{"head_dim": 128, "d_mlp": 2048, "qk_norm": false, "parallel_block": false, "init_std_o": 0.0336, "beta1": 0.95, "seq_len": 512, "train_tokens": 1327000000}
MLP neurons of a small language model. Each row is named by its layer, matrix (up: input weights; down: output weights) and neuron, and shows model dimensions 192-287. Each number is 500 + 25 x the weight over its row's rms, rounded and kept within 0 to 999. Numbers have three digits each.
Before each neuron's rows, "raises" lists the tokens whose logits its output raises most directly, leaving later layers aside.

raises: "ates.", "ates", "ucc", "outh", "lav"
L14.up2025:480507521510480475535470483480533485548492467479460462488506521487520471552476504550539473548498502529458439522518474500523512463509492569495517536551501517511513467514507546476503501504498546497423505498487473538470505496501487529540474517518510476490514493550501480489527465491461518517
L14.down2025:510506509522453512506527504478517491539469496524510556522520487475497501478489533511494498530478515482520497489490507498469543498496531483495472501485501524407496489469497495483503477465473556524483475521532527506501550463415481517469492466486517483458477514518496516505493462493489504557

raises: " position", "s as", " interim", " as", " post"
L14.up381:475500512519470535552512534512546572494521490498516500528513508527588572488486502481454515457511501481505486491501488531539492502506559516500512450510500514469463522525519514488500512503456494512493516484479559521529524530468516505518465538505527469479527523519501521509519523486503488487
L14.down381:492501541521488475493504488520523555508509524469504490515520498483507550498501487504476487504499482516495459518502495537547453498519480495500472520513509544539510511496496489475534500471514481545517530525479524513535491518480504525474490500499487520529472477485463475486509522466482441544

raises: " retirement", " divorce", " death", " Today", " again."
L13.up979:535502508515468487523538461496490489521479465497473523536504469459446507480503441495533523494482535496543518476495565477476484515520497488520505490498480516499525481527429516500486506470528527513536518455461458520463508509512535459509501505540487504506473521474485463501514516476527510484
L13.down979:489437528516524478491478524499501462492500471498483472518534533498502472545482501465499496491504486469499458499516485519482497550491478548471466515504537502537505455588515477475559472448504544488491499514490486514481498500516529502502479460532501484475476510484479516508543483510476494498

raises: ";", " |", " of", ":", " for"
L14.up268:504457507484537509530470517479455467475483502505536524515498514446491510456479514504474516518466557477472499492466518518532491495496543492513497472537497536497517498493518505513514496530498507486459502497481502457462486519497467511466549530520484510485469536531523451519506497494531497503
L14.down268:485485537503449518497489463482496520529529488509442474412472478492475507500480547532525511506481487513526460504505504487539483508513470524504473480500440469518467497495465479481507512467541514487531470483479497481513549476478552477526509512502481495546530464480493511466533494506498466487

raises: " January ", " October ", " April ", " September ", " May "
L13.up1921:497488486491551523522511500452522514469501474479478505514477498495465519524446493530478493501482498479476494461507491470522461466548537480487491515488496511507508492451453499449500514485500530463480472488483512509502469469526515490492462484514505495478474492474547508528512554484526475496
L13.down1921:484458514490501489489508504502511506490518481473482544506490486529538481522499461507458509485431521473489486494513538474458480469510483467512553504484515516516509469515496499446526483553515545507523447468509536460504492466552499500512471440469500492494473525532486460502500519477490457498

raises: " points", "loss", "-over", " to lead", " to "
L14.up1503:570503452488492471479473569464496545529504490534516523506483501494518504526507480489482521528509525495504468486535499565525529498447512484520505460491440494538514511512467508515482490480485547526457473490551469531531496514450524474519499549487471493516503522516506489498537507492476510485
L14.down1503:475502507469481456480476443483497500527480526513529512474490440472509470507484478544497444476544511508509490504543515522485498525468546523526461488552462484498520480522517535477503448497499512472483473489501523503499514496515530491494499545529470521510490502541561486478505457567539493475

raises: " state", " county", " department", " district", " population"
L14.up2001:503548491478543531494529512514520487502508521487479514415442516479524481495510499490492514455508460508495509500507488554491531472493491503511514501516456522492493516453516532515509450509460513503506485547472487499487478470499496507570481485468473498486515477536511510515486510558546478488
L14.down2001:503477482542523517517463479523550528492538482506434475501548470525492460545485504471494483512505472532519516512537494482478544514457487484554496490527492499525482470517521514513486471472428506516530519518533504481546546537503478494527472463473514476517503516518505537492520521537554502494

raises: "ored", "oriz", " amounts", " forced", " began in "
L14.up188:528528510486502542474500533499487467501497478513497530484480508488492484477500471444441497500503490517482532531530515518446513491470543488501481529514467511528498486482461479489501522466502453516495536497524530461526532488485481510539502519488500482511441568515489480549505480488475487463
L14.down188:501497492505530530462496527535502510488476476503488474514510496491487522534478494493448534542502491501464498501547516508484515476513487507523464537469482545499490505515526521494479448505516483454464521468511527495460471469517448500523455502483524541525496519506461521518482457461541476489

raises: " census", " town", " municipality", " settlement", " town of"
L14.up455:508492488507484518523480532509481460489534512485483491484516502522540534528518496546466459451461479521522477531529493509515483482444505479511499471499464454486528490540528447514544483470454497517488458532531466511533513479524526513553475453526497461514539510470505548538469508496553465460
L14.down455:466489491478485500483504488562533511538511496466485514493506489500471507507502484494468474542487530520528487463492499549473544462520501497519526491469522510506543542532522517505501460483501480499484513534490478510516520470522462457472455477525519513488514480514497491548518513514543501525

raises: " Belarusian", "ę", "ł", " Belarus", "č"
L14.up601:540490495492499498484477493479483478505489493527511508491476486499487479547527520503495515490535488513518520515515529480483522514492479505489487493495545500511536510543525489492515555493490518496508484477470493512522520478509466540493491471498503482526469474510447501516492493476540508525
L14.down601:541491487524494532487524506476499496499479482518519512498510492523473502496450502527492492477467454503491506513505461472517481481524533497495503490496480521522517484475495492482461512450524473491484548471479508507487477494518487487490508513482468481485486489450501511460481488504542510529

raises: " number", " total", " about ", " population of ", " at "
L13.up442:525504521470530502496489497505482512464570514517510538509505508510507510501463476468482544481509459541530519472486472493454533511514510507519509486502518515477517495475465508511459514471529548472484545471499539508549504451520494489510501501467500512502575477480542535478534515477487507529
L13.down442:516440488512501497477514551513503525510490519519491498496480478480506495484493454526496524506492471517527518502482463488500487529503469505509491515524508470467507535490470481552515496513482497512479490462503464507548510499536508504495513501478536500485473551490533498456496527486522493514

raises: "letter", "ours", "let", "ness", " service."
L13.up1501:518495455453500501518465524523488508497555507506508462499484531492536479458478525459531524500509466497445487489489508470535513497464523434473506492493498516490448445531509505495469453511478530504556499479513470544440513520489537516470531480506513537463514532482485507521493497474500501503
L13.down1501:514484487485438505490499500516527506549504481461522519521467464493514486509490547526537509491473520521515465499486474553474476509497518498503453516530503493513529514510486502495465517493476501488541473476520510541490489485472453477548523502503547499552463510515536465483469460481471541451

raises: " history", "'s ", " History", " years", "ra"
L13.up155:516498469479535459505482541504534528487487511513481487491518507494471452497515498541464523510505530488474496474498458492508512524490511526543538478539523490514486506475482534492504477491493542485516512526501506454529504499496504496472539525494516495555527518518528497494467514474522492487
L13.down155:506520503515495474472518477577520511508483517473532517433566518502452497528564501520453510493505467505495510500549494497496481514486478485567477481516515472487482482527469535531494497494503463501473474457496464497519520504494559513519498477502461490512517519508507460519527525500509510504

raises: " to its", " to a", " to his", " to him", " to her"
L14.up263:504514548466460509501477517520479476459509516466515491506502502543545524461481516450468540527504511531508501510512460524542509504508463549496478496501562443516487523507516494477478518462506459505493505508511504453514515538524476537493487460540464511504501519496482493503488508533512481518
L14.down263:553520489498488464546496522501499453537503503491494488483521471501497471516525512503550481473543505450542528534486487479515513501492548496493463493486496525499501539491507480512501481506561507505496508494511467518529561473556481514452470489507519474515540506496505506551516509511512513471

raises: ", it", ", they", ", it is", ", it was", ", she"
L13.up346:482486501493540496483518481511473495494519495476474495456489478456526532467465510510507492508493517511511487514496430459508466490503512466490519474460484510510516477483493494517480493557462550514504511506544504480479499564514510489432512537489495553541484473476528536483503488532508461515
L13.down346:523509495474512502498500468476487477508508494487490496461483450458518532516479520534509480481492523443510462486519494470481490489523474455486462498468502522496506489482497473517501512536522527575500463525528512477506491529453509465464512516531483557555541453487535528549507519516530473534

raises: "ed at the", "ed at", "ed by", "ed:", "ed in "
L14.up1039:470492545475469485536510467537490532522511480498474505481477499527553418479469510539485500498518519545467519528486486521537466498485560524492529499527490550484490531505497448506449542484467500461460539525461500485461469464506503514484513553505490454493478548506475470508529544479491514513
L14.down1039:484513501532511455459499516553531530483554505477526446514498507488510462492493521513528494510507461521497446526467449478486498528518499474489524450471481483503503519518515527468506436535519463456499465482490497480505511516470545513494528474472497501534511525521467530477543509483496494483

raises: " was subsequently", " was then", " is now", " had no", " itself"
L13.up1651:487462540490487536489514478467487470476505529452527503520450509507512471492487448487478513506498522487517492481516520478508515520524508513502542416528483473489537517503490500495512501487518532474557502492449471545458531500494508529525479514512502470487454504486511499490531492528464556517
L13.down1651:509504523461521553556506480500526487480516483494500450518476486502521504508484470508470494468517467475533480505514521467527516486492477534485490518524470512539491491506476477480502503458495530494466552450460517520483496509527492515511498459529466459527513526530493515530528526479490469485

raises: " State", " state.", "able.", " state", "oming"
L14.up550:485526494512490464524459468476478543475478533468551487494522505508500509519495525508511435493527521472514543493515465496486488490491494492514457549489506501526497523486494455497529509497531475504468512506496572519527462483523502555518505474504478501511481459519459508552461495484527506500
L14.down550:478509501492524522525480498475528508492541546510477463465500519487521526479482473505448483537489503478465496537545519474470539519533519470536460520528480454503495471462470488475458514497487554512479486514543454509542496493498507489485507540434483496460481513473468559475514501491494503533

raises: "ores", "ul", "ore", "osen", "uction"
L14.up258:496518493532538508497476491518496487538511519502459489512516494482479522549518476478504497473493522461508498500531498504485507535514482541491528523511519540504473499533513484439495481534508549476552477504497502500467500483496513509507546477516485521471517482512525479545491539564533535504
L14.down258:514514497510495501511502466526502453509466524516472496501442490499499500500527509484493492535465473463521520508508504448512501495471461489462497491507518493551504559504494497464473502544492532503521500500487536503515452532534524525525484479504508487496495454454479494496484548542520458467

raises: " I", " and I", " it was", " about", " it is"
L14.up124:548478506507519523488520474464488521529496500539496489495509504524494491501504516495488539492527423492483458501496509474470497539477472497461508520452528540558503497505493496516519475448518515479512545482516461560474523488483500479506478536504523463481508555507527468470504529506488501500
L14.down124:533496553493547509471512486521499513489492516514450481477498456465469468495511473498477519479513482535529502549504515500491526508534459534491476527503543500495529503483507481491545479516510489482488495499459499494500528469569477537526484457499564478533466491486511490493511459537484549463

raises: "va", "var", "val", "vi", "wid"
L14.up966:527473512515490466477485483496507493496509551445468483539502517550510543488506489464562507484500507478505518461496521514487477575503486497501463504517494553518542520495514473551487530472500493538482508459541488499488516537499501476506498489505470503527513524489506499532507525495523503477
L14.down966:529469491507501502472486515506491535504494490494561512538484505523466523518526471499515501506486490475474518471463549490489490485532510487530511538521521480500484509514466504493485479483503513502487499480535493502498521542526489536461510527570514481502492491518498465511524499502496526473

raises: " later", " remained", " was subsequently", " subsequently", " is now"
L13.up1415:489496458467522530447516498538494466459483496485501497468492489541522500498468482474512475503517515503476518550483476509482503478521535531517526509507490477482501472516453508491515566509497523513550529521451485506469519502459502499523487522491476477505513497482556492500521492547464524525
L13.down1415:526479568459497541518498524482520474496502468484549497505479490511491486521488502488500485541473475499501504549502512507494479480472500521496506488480535457495508515501499471517521484481453556519457509480493481468505501538547563496525482531532510515499461506506508483527522444496494433449

raises: "cut", "hous", "house", "work", "rang"
L13.up118:514535502533507481461503535484531491504505487498495465512509514482502491502494470474463539491511493530532503515466477527515512505502501505480525514474529480488499490508500528478508516500487490437493489500527471506481510480501525493525513529497510515502528478499493491509486468497486490570
L13.down118:511495431512528547515505496465499489525508501507511557510500476511501566528504516463469496543466469516518507565468497527541497502492488491455483509547500479480502525494479483513490498519455511478461543470511459516489516490530492482514503480487527461500490440493464503531462524496514482545

raises: " shows", " show", " magazine", "fter", "!"
L13.up1706:505463516510451516475542504494514496479474526529508532525518517506557512490488514509510469469471508543542416472531491457477509482500510493462459461492508488492494497525484452502495534523494535497500501520486507497517500509499519518516485524495495513469545491491458483522509516527539489468
L13.down1706:541538524470491495492549492522507511544461476524459472522509508500486459521475517512526509499514495500498500479484531443487558484475471484506487485476502528507482496505484497506511498545479514514518480521508515468478501486524488489500488491497529473494471505530500496495519492501486493506

raises: " $", " £", " amounts", " tax", " loans"
L13.up1027:571476463506543501515509495493499554512534533502539529511490476510494478514520506515478515467512522541467542499530508520460516554517509494490494499448472513474505499498481510512479490524505453488452518507553568521472479516463487525498516501521473492464537486505494522503482535515511469491
L13.down1027:547484542486492509515510509521457506501502493498512491521484469520533527541482533491462508531507497498503560497497501473476535485514508478519477463497483526491524510524494517504490478491508528460490504507492510501494483539476535527490518553515539478490490515539512479480456483500472488493

raises: "ed", "ized", "-", "ous", "ared"
L13.up673:501499490543493485510501520497501544455501510514540505528485509449520460533504484506484546488488480495542471517490496521522481508524477505490509492543529507492523491499470472451496566468494495471495503501529431486536527510519489508492509478470485506497493511541498504475516474505477494475
L13.down673:535470520485545463483504484521480484505544492483459505523484484505492503519526490518474495535520509534491497508551533501505530503490467497494511516440472501480470534492570533528504484524515489510525481505494514466512492506492489470523480543509515517509495496474460502547504490474486558487

raises: " vocals", " arrangements", "ingles", "-track", " acoustic"
L14.up1961:543531554504485548536502502526499490540513522506480488528471490470476505534492512569469482476458505476487490503502502480495483499504479510497476506471514458496527485490474469520511531509437505507434459472514507505503522539531542503506519515522508530474542492513524482516453472489514508491
L14.down1961:484485528503490544532526495493496551540473486485478523535502493527495453493467470521521490547492490490555483472515527536478503486492472496486492520481526500492540509445537481505498511492494489546522475520463474463473480524527473510456528553517529557524514487521488475504462466512503526606

raises: "hip", "ery", "ancy", "eries", "ography"
L13.up1708:499493496444421533500497497551482533500515522513488504485522498475505467519526498469483507516505502511479519481498469552514470541499487529508471501480501549485507545476526485515467549488532488512493510484538515499489491506489530510493530499550527551507496499479527514519469488531547489512
L13.down1708:512504502511463506572538504504477522530518518499504532522502490503568487473494485467507506522506511508536525540470497517474494484528494558540489514484496521490526528496482470468473532463484492451511522496567483512525496476489459482540532497497523487492482511451481524508521488474509530504

raises: " manager", " head coach", " director", " owner", " actor"
L14.up771:477501504511477435456496490506533484494478510474488468522480524429482496484506537509530543512464487558513504509540503496481538516460473479456498504484478476492489488460508458511481480475484486469462490560510530505495499486469486493479501457498472512471551507503448515498519474481515483535
L14.down771:488491522496463470456490492497460483487480505511508476521442515487491526507472522517534495521495475467510535498531508479585506492496490466447498531513502491535463536560460482515498499521478456461490537541485445496500477473473532529590512499503513493466514487540487502475486470474483484505

raises: "ed by", "ed,", "ed by the", "ed on the", "ed at the"
L14.up273:497492512455504501484519451496516520502501529462478487511492540477561485483537488502545480459494518521462475526453506455488480514541506470510524509525538497487492481508515502454482501481479526507493513489483472450455490481464517511470468546482528470479478498529516510533493490455515461499
L14.down273:520467489483483498509505436493513507511491538467486471553476478530494489483542467487536495500496460583482502506492502526508492485493503512523586514509515540515502527495527522515487496560543503489466515505477497471480537508527499529491460554492480492510501490516453493475468472478511483490

raises: "t.", "ces", "ters.", "itors", "ability."
L13.up1396:488499499509492517503539501484520558499422452480473487493487535502504492505499493541500528473555515491481456509518503510496480512506494523540476489534507520497458460482478496523481530550511515522499512458454487515503508529502504525537471448474481520493493452499512523509457495503517502501
L13.down1396:523530544495483490521504460463552483513477500484501493519520491499541493496479439523467507507494511490464440476498485490514521491527485464503514513472502499532506482477529487527519463499479531473519543504495466545479492536470523568477485470494506539520513481497486485514509522512518505486

raises: "ist and", "ist,", "or and", "per", "or,"
L14.up1266:477487514494516512523500537488507514521498499466487476523521521506475502479455528551538517505514453545498516504484484501552509537526536495490492537546484553514489515499484518514507544514491465507527452481507518501501506472458475467487462527469535504506484514502518516489520467449548499512
L14.down1266:523503516465470475480464544532449514469517453481470518504481526475453525491488516506526481471490511478498517485542507511498529419522491468520530498499514480493509498514515509491502471555464493536461514538498474481472476456479506533496508532483496510514477529491486491484463482500509526523

raises: "ed from", "ed with", "ed with a", "ed with the", "ed on the"
L13.up991:495473458473470494506509496506494553482484484485463489476500474510564549494468499515535469489478521494539513474490509508475479532462523469451483472483461458510491503510485470502493487505509489535514500535489483513502512506475523520513490480544522514472485477511473529516501507515482501523
L13.down991:489504529500502495499492549472520445494505494549559460510461505480499467496527491511485510487493526522473475553497500458491489477549543483514504519521561529492476485519474483507517494506531503503525497484510489503522538519499505518457501510455512487520519516531504502502500519512522520476

raises: "en,", "en (", "en and", "en.", "en |"
L13.up1304:451491499479475485556464533470503505526433537482521481474529537520503489487469495519505484480485516514521476483573536502481475532487530510507485548533475456478509466496496517463478480491492491460452529527419458511474478486514524451494504543521520527503513494511502493497512516505489453517
L13.down1304:428456543442472461542494540526538516558470491500456524514496536510518489491511464466515486477492471506496425500509489492498471525469532534490498525511480482490525480458448483468523476506493479486507488488481474502530526525487488508560514463505502484514457482502465535500479468516511504512

raises: "hip", " position", " positions", " way", " role"
L13.up1675:526518507529571495473500513514516530501536517504493485501544478535553498502491512503541477507545481527531515481514494498480492483562486512514498509501509487521512528488493479518490513502468522542505473494484490462463479499465457497512499505510527445499442483484491549455498502523516464517
L13.down1675:501502459511523513504490498522554555474527476489492483500534437485549502524538518494520516537533505508499512462479535521489524489478517513517498515475473497480484461503508491502439522488471488505493481511493506493504470468502507491506483471477475482499516505492505526479525478498529455491

raises: " how", "ach", "port", "ty", " whether"
L13.up1413:507529488520505512483494515477521475501519541507514511492516465496485459512497514491475489508521462498510481493499494532496533504459482486537509506476507518502514544471475522500507475510496514512466512460525479503502504511490531466545464532530502524500493544479513485509482485496503543530
L13.down1413:487554487515490519509522461523498474501501487477542489535473509479466448519469511513516483522498491495503526468476461517554522498460462530543458520457488515508534492478484533517473504484456502536490492460526483473502515465517526459510492507518490467531539514501514507489503539505490485530

raises: "ah", "us", "us.", "y", "y's"
L14.up932:525509493544486496509488483483511518517481505488493499496500483476500541512461519517464505522504501475519481514515497497501518540496494501499501502525537505518472480462483487534481499434452466495550472532519490495477468548532482505495476541454469495436488518497490491516516460512544492513
L14.down932:495519462552533516489461468525499474516501511480472477488494466492485544469436488504486498482470499469526491500464458555491508441476515521506518510480494504471515469519503487509472512486475481450511470500507489534485526459518483497500498474515446500514490517483509501500532498547480527468

raises: " as", "ed as", "s as", " as M", "iev"
L14.up1273:505499468523499511564550487536470534484476473490489509511456506480515485469488517484475512536494483478469503512524535521532491485518534531505474519540464505503510560519487498509524528534502492503479496486465501514516497510518494535481494481487509493465495527497509483477511528512537518543
L14.down1273:528505538475514507509555504490473490499522524443479480511459529485532509499535494482499462479475465525521508541473526513507485512502482517511503460537523544523531537525498496493507484495491515487526500512520493496494524510527524520552509476485548467492466519491525502518496477429518457488

raises: "aru", "oli", "arl", "one", "cut"
L14.up2030:487517510532508463483487537541484541537492476503498469551482477491517492536474541470548509494510513489485450483450496531485545491485491456509523503480508452554504502503496497508475511428492506480463507462538493449500538481475496499507481544524503492500471493499504495520515529509551488541
L14.down2030:507540512462485479535478523510503497553505516430529511540509490531528526479506498499519494493495494490471526545515501550509545513490515490475511493480490457536557541529515555513456499519468489500482503512485481526504508532483515481498511528528511487515449484468500504471583498507538498537

raises: "h", "han", "hi", "hr", "hu"
L14.up100:503500497511529511536489472502484500505499482477506527437505501492498493489527525477507511485545518490498539449466537446487500480494484537503490551505548492484507509513513509453503530519515473511497520507474507526472501475510516540498471501505506492503495489503528485500474497451527533479
L14.down100:480484484507559541501488518489553465508505478539479483524522480535525517535476514493474499499489487496488512491491491527528485523507505495473468460552515497482440488540487553525477484514515507464527494495492477493499491485532463499479487515474525511504514475481502533502555530532483570481

raises: "ative", "ic.", "ive.", "ated by", "ive"
L14.up1513:479529498494519478446490521495500525446484531522450458505462518479495495507472449494447489476482522522512477510504467459525522490540515478518503452509507482491495515492528479513434495507495513433488476481470545477478490458486494537521510538507472532522513530536496476489505532486530482468
L14.down1513:464483495493496510497471528522489481484467496463498465444455483479493486479479524506488506534456507520519484504491506497514464451518499443465479477516497510477504516543493533467529569546524461486469483501470499490531475498496518535524511486518478519535522497528487455496455486477452505490

raises: "us", "um", "ly ", "us.", "ale"
L13.up10:502470500549499504479522496459460526474476484503490528472523455469509492483548537456497505485545504519542511498503514488498520442515474541481514547513500488539504517537485503504520485496510465489521486487455519486493522483480522519469458466485533513521465512515478504478503476545479500522
L13.down10:526510465493489516486469511479449498506520494505472437562520500491522508506534464524457483440533497450484522481491505539506543486502466513475519510480510477525459541546465460520513503477481476485491513520500494482504514494491465516486534490498522501493500547479496495492479548449557533513

raises: "ti", "te", "ies of", "ne", "ce"
L13.up1723:499467492557460497495482446500549502518445480424469525546513506477528460458480478516522447511493520524514502514509541517486501530552469522475459510504498508497465481477495556500494545474487512497494495468524457547519519485486524468532524462503530499489462494500528512489467503558495507518
L13.down1723:560491479536442539528462516511515502526524492480446450496525525499480503488508525509509470519504467487483486490487538464483478538520447467502461538499524536475498485523538522481486483493458482494500501494487511555487491549516491527470514509500538453528472550496478505509507511490495540498

raises: " was", " had been", " was un", " was in", " has been"
L14.up1078:518505533479491499501536516503505494517481487494513451474546523472517491466496513487489507496496529530493510541476510523523455496485514509481536504461540483478516489518473525513510493521507491536510436505504517516475501511522513485433538471529513493480446510526494529525482495499515470525
L14.down1078:477513520525515509502485464512479517465493488478478456485518509494505478481500458462467502433471480487499562480430526504509525483529499542529536488498489515535520486488530494499468488508520498445511528478519498483480493412558494541493521470525463485487485484498478473510508415494479519505

raises: "els", "ets", "ets.", "ly", "ute"
L14.up101:461484538511460522517485484499519489505492500526448488523498510475470480504539494489483472505496505480499484523547481500483492544508501537576458507510545493504515546497508508483500506489509489500501499538505489459475532497479495473516537504515449508490507494462560518470491483497508469497
L14.down101:512450541488487499511501492517509530492529493471522460496492490485481484490490497495473478465500513505510476515501497491504490511481526512574485476511514497479526554470467515492461491462505493477492475507478500511487471498487452504476506538489482528490490479463540514470520479531527502465

raises: "ring", "ing on", "ing that", "ing,", "coming"
L13.up1040:523483473502500460487507503530488508513462518493473521459517499514468497501493489501442479503476508499487511491522515506451487537482506488496521515497475601491487450507528502517464491474502532512483471485491447545479497510524496472512482532500518505491462532546480473487485510498485480535
L13.down1040:493453505563484525512533496460463478552450516509494474480487500489476537535512498505449505491524529489522475494515531457486522509469490496458504550504498459517487486470505498488521509507481513455526510520505532516508461508487503506525547528530470551504493534521479514507503488506486520519

raises: " except", " state", " such as", " like", " regions."
L13.up590:525494513489510469512463466460476530469494523504500541483527519469494526535477444475471474491454500526513497539498496547507475491428511474528554483466499491535469511492489495487545515488454471505451482461547512504496490482494551528525538452469517499506481524493526506527477546502525491503
L13.down590:470488496548493522500510499487533522491486508495490454483498525510519500509510474525492502464512500463520470494480480449493514497511486494540547505468514515518517508469554521475480509494477498529506456519557508527502487483492512486497498495489513575494464515504474517518507511520469545474

raises: " share", " terms", " term", " transaction", " loans"
L13.up81:490463468472491517543498471467528524507486503511526479485531517507573442521521562520550521469529499514486515466454471464489522526502483564507539515504475480466500510504497517504505510538479437436457522461491518517473514529460537468499536550473491495456534497520514431566478486525494482482
L13.down81:524486487509504518549507489494502553459512489516505494547519464535532472480534526504472465540539513523529532480511538465461553490512479519537449505524552480506502546505542499484531501481493532447555494490501500492471521508500485505517482501497508480522472453514509464516466458515485499545

raises: ", it is a", ", it is", ", it", ", it was", ", he was"
L14.up1896:498501498492476517549481522464493545486498498487513539463476486490512527503484517515539521508526466502502468425478514525507450531470498514496453441483511466516524528511473496461483511502529511493501521505511458454494490505472487516478497472518516526481518534512525530490506508529481468482
L14.down1896:508483531509546503535494469512469450508523481505528509519429461467512535492483516530472482439491497510497480495505465510430507502527478438473527466520499496525474502501503490469483504530471514571541527503474500520496503554528468480473507515503480539467453471491492536474483506533535492533

raises: " by the", " its", " by their", " by an", "ing their"
L14.up829:476525525510519512523536542540496502516496542479527480472474460568535507499478463512517512551497477463501494492483509515488526563477495485515520535466466516494535512498511512523461487498502496510537509446426505483475526517507478532481491475498518472470505510496461506495512510470492506488
L14.down829:480482464517465507529481540537507482492490445519504507483502488496511478516533540492496516454500473491474468496510520512506522477559483517486500488498536491509538475485434482510517551529473523466515522468500516476485517529502512526438542500508475501475504497545482502517497517490475548487

raises: " saw", " began in ", "\n", " also", " has also"
L13.up1697:527496545505518475514492552517483511499498482519539501497468508494492465527462455448498504532484536545495501509486512496514484460520531525465478465472503507500499518485470459524484484492501465478475542464510505476530491474563489553531471531478496503497463485493486524520535458464502507481
L13.down1697:515479485483530474521465509525500506516469476494515484509518493517511485518450509488474495500488531489486496477524531520483517513506490496471516510459486544470499515516466458504495444501509422471468543516515520494505502489501479522543524458515517495528506542502482486476489457463468515497

raises: ") =", ") is a ", " film) =", " him to", ") was a"
L13.up1060:510512465482481518476472478505490507493527513473479468489500515448482502554537546474490489479493479546489474476496529488497497502507489528504509438456536499501550492493524487492500487534517508484493455501470499461530521532498486436475507501531490476518471476481495529497518460508494483502
L13.down1060:481508516526477465472490495509516471509521481475529484512439504548466496494494515508497512525511466475483496535500470556446519545483513502516503505477486499514475499510525481478489488500478499466503506477507488481510500515495497505506497515502517521505447524525529497479492495465459487548

raises: "ours", "onic", "iche", "ows", "aux"
L13.up1160:528505517495540478497521510531492466536502507484485487514480518477506502511518474505512479479544516507538479475445531449504491472508530538539491529471511538538527520480495503515524543503454474481497488491489532502478470493470462527493490538423528535507489497507491528483489484483489518543
L13.down1160:493501471458544497464544556492444475545483475501494503489478454486509540515461478466526532479527520481519477462471546469451492500495520531566495488550577514509506491489457538474482491454488485479492499475511524464499480491473495492457456531502537551521518480501511530559470538538480507472

raises: "oundtrack", "- Music by:", " vocals", " photography", " saxophone"
L14.up311:495525522524505491496517463556487480531545520514464500484471475509497553485523480481481519457517506446501524438470501520494525490503481533452519544525479494476499523489524535527499521557475507519478519453559499501504522473509507521492514521511491519490554528540518538545483477492526534508
L14.down311:491493505485465527496505506535482489497479517470461474505519465487474518483497457496456524491496536456473486519490426537474521511483483521474483530505519534436481509476513507490524533506472474499518481419499506500484481501519473549461510545524510523501564531497497462507521481516501542564

raises: " study", " studies", " Survey", "| Year", " figures"
L14.up495:472496512464556525488469529474544505507516485458517510500480525507497509508496516494492491503494484554510476505483506478468527485502523516515513477493461522520504466476486524497495534504517514491481500515511501499523518488528515479516507513471499480483562496521553501496497569467522488471
L14.down495:475461534461512492487470552489488457527484527466509514481473501527524496483495501503508514523503473491533519493461510522482537492519527526489504504476489465514485455506524512483500525502492498497496529539499506428563499505498466470515506519516505507499517495460532499490446536495518510532

raises: "\n", " (uncredited)", " included", " dates", "rome"
L13.up407:512508528481529478536509525538495508477432495515486506509467520476543495492484450466490496559491492564455464486500514528512514489495495517524499461522533519517485521473523499507458491451455484461444526501453534481494483510497452507543490459473512513489463522501486491505496486439500526486
L13.down407:455497545498507477513467503522522491521507514474514501475474466485530483483497481481489507469487478494538501489569498530484514500420496515533512509510520539543506505497470496475468472498505538505485563518518506480515519559548503506485485483503526465519489502462481505510490473444512509489

raises: "ery", "ers", "ings", "ing of", "ed"
L14.up1823:534522493466480513519483481498467531481493541470476540492528474456501463507498487519413510534542497508515505500425470529514519508508491532494532482506519542473548531532526482522504508489537530479472455493450547518507518481485518494513526479466488519547481544502498501516476476482483503517
L14.down1823:515464474512508539532509473517491475495513491469517515486488495464519521500531495496447522528549462518534484512462539490537497500493485531484485520460513531454497509491487475497476537510491517476477539506487513503507525519521501472509508509501522467540523525497491506493467463487512499512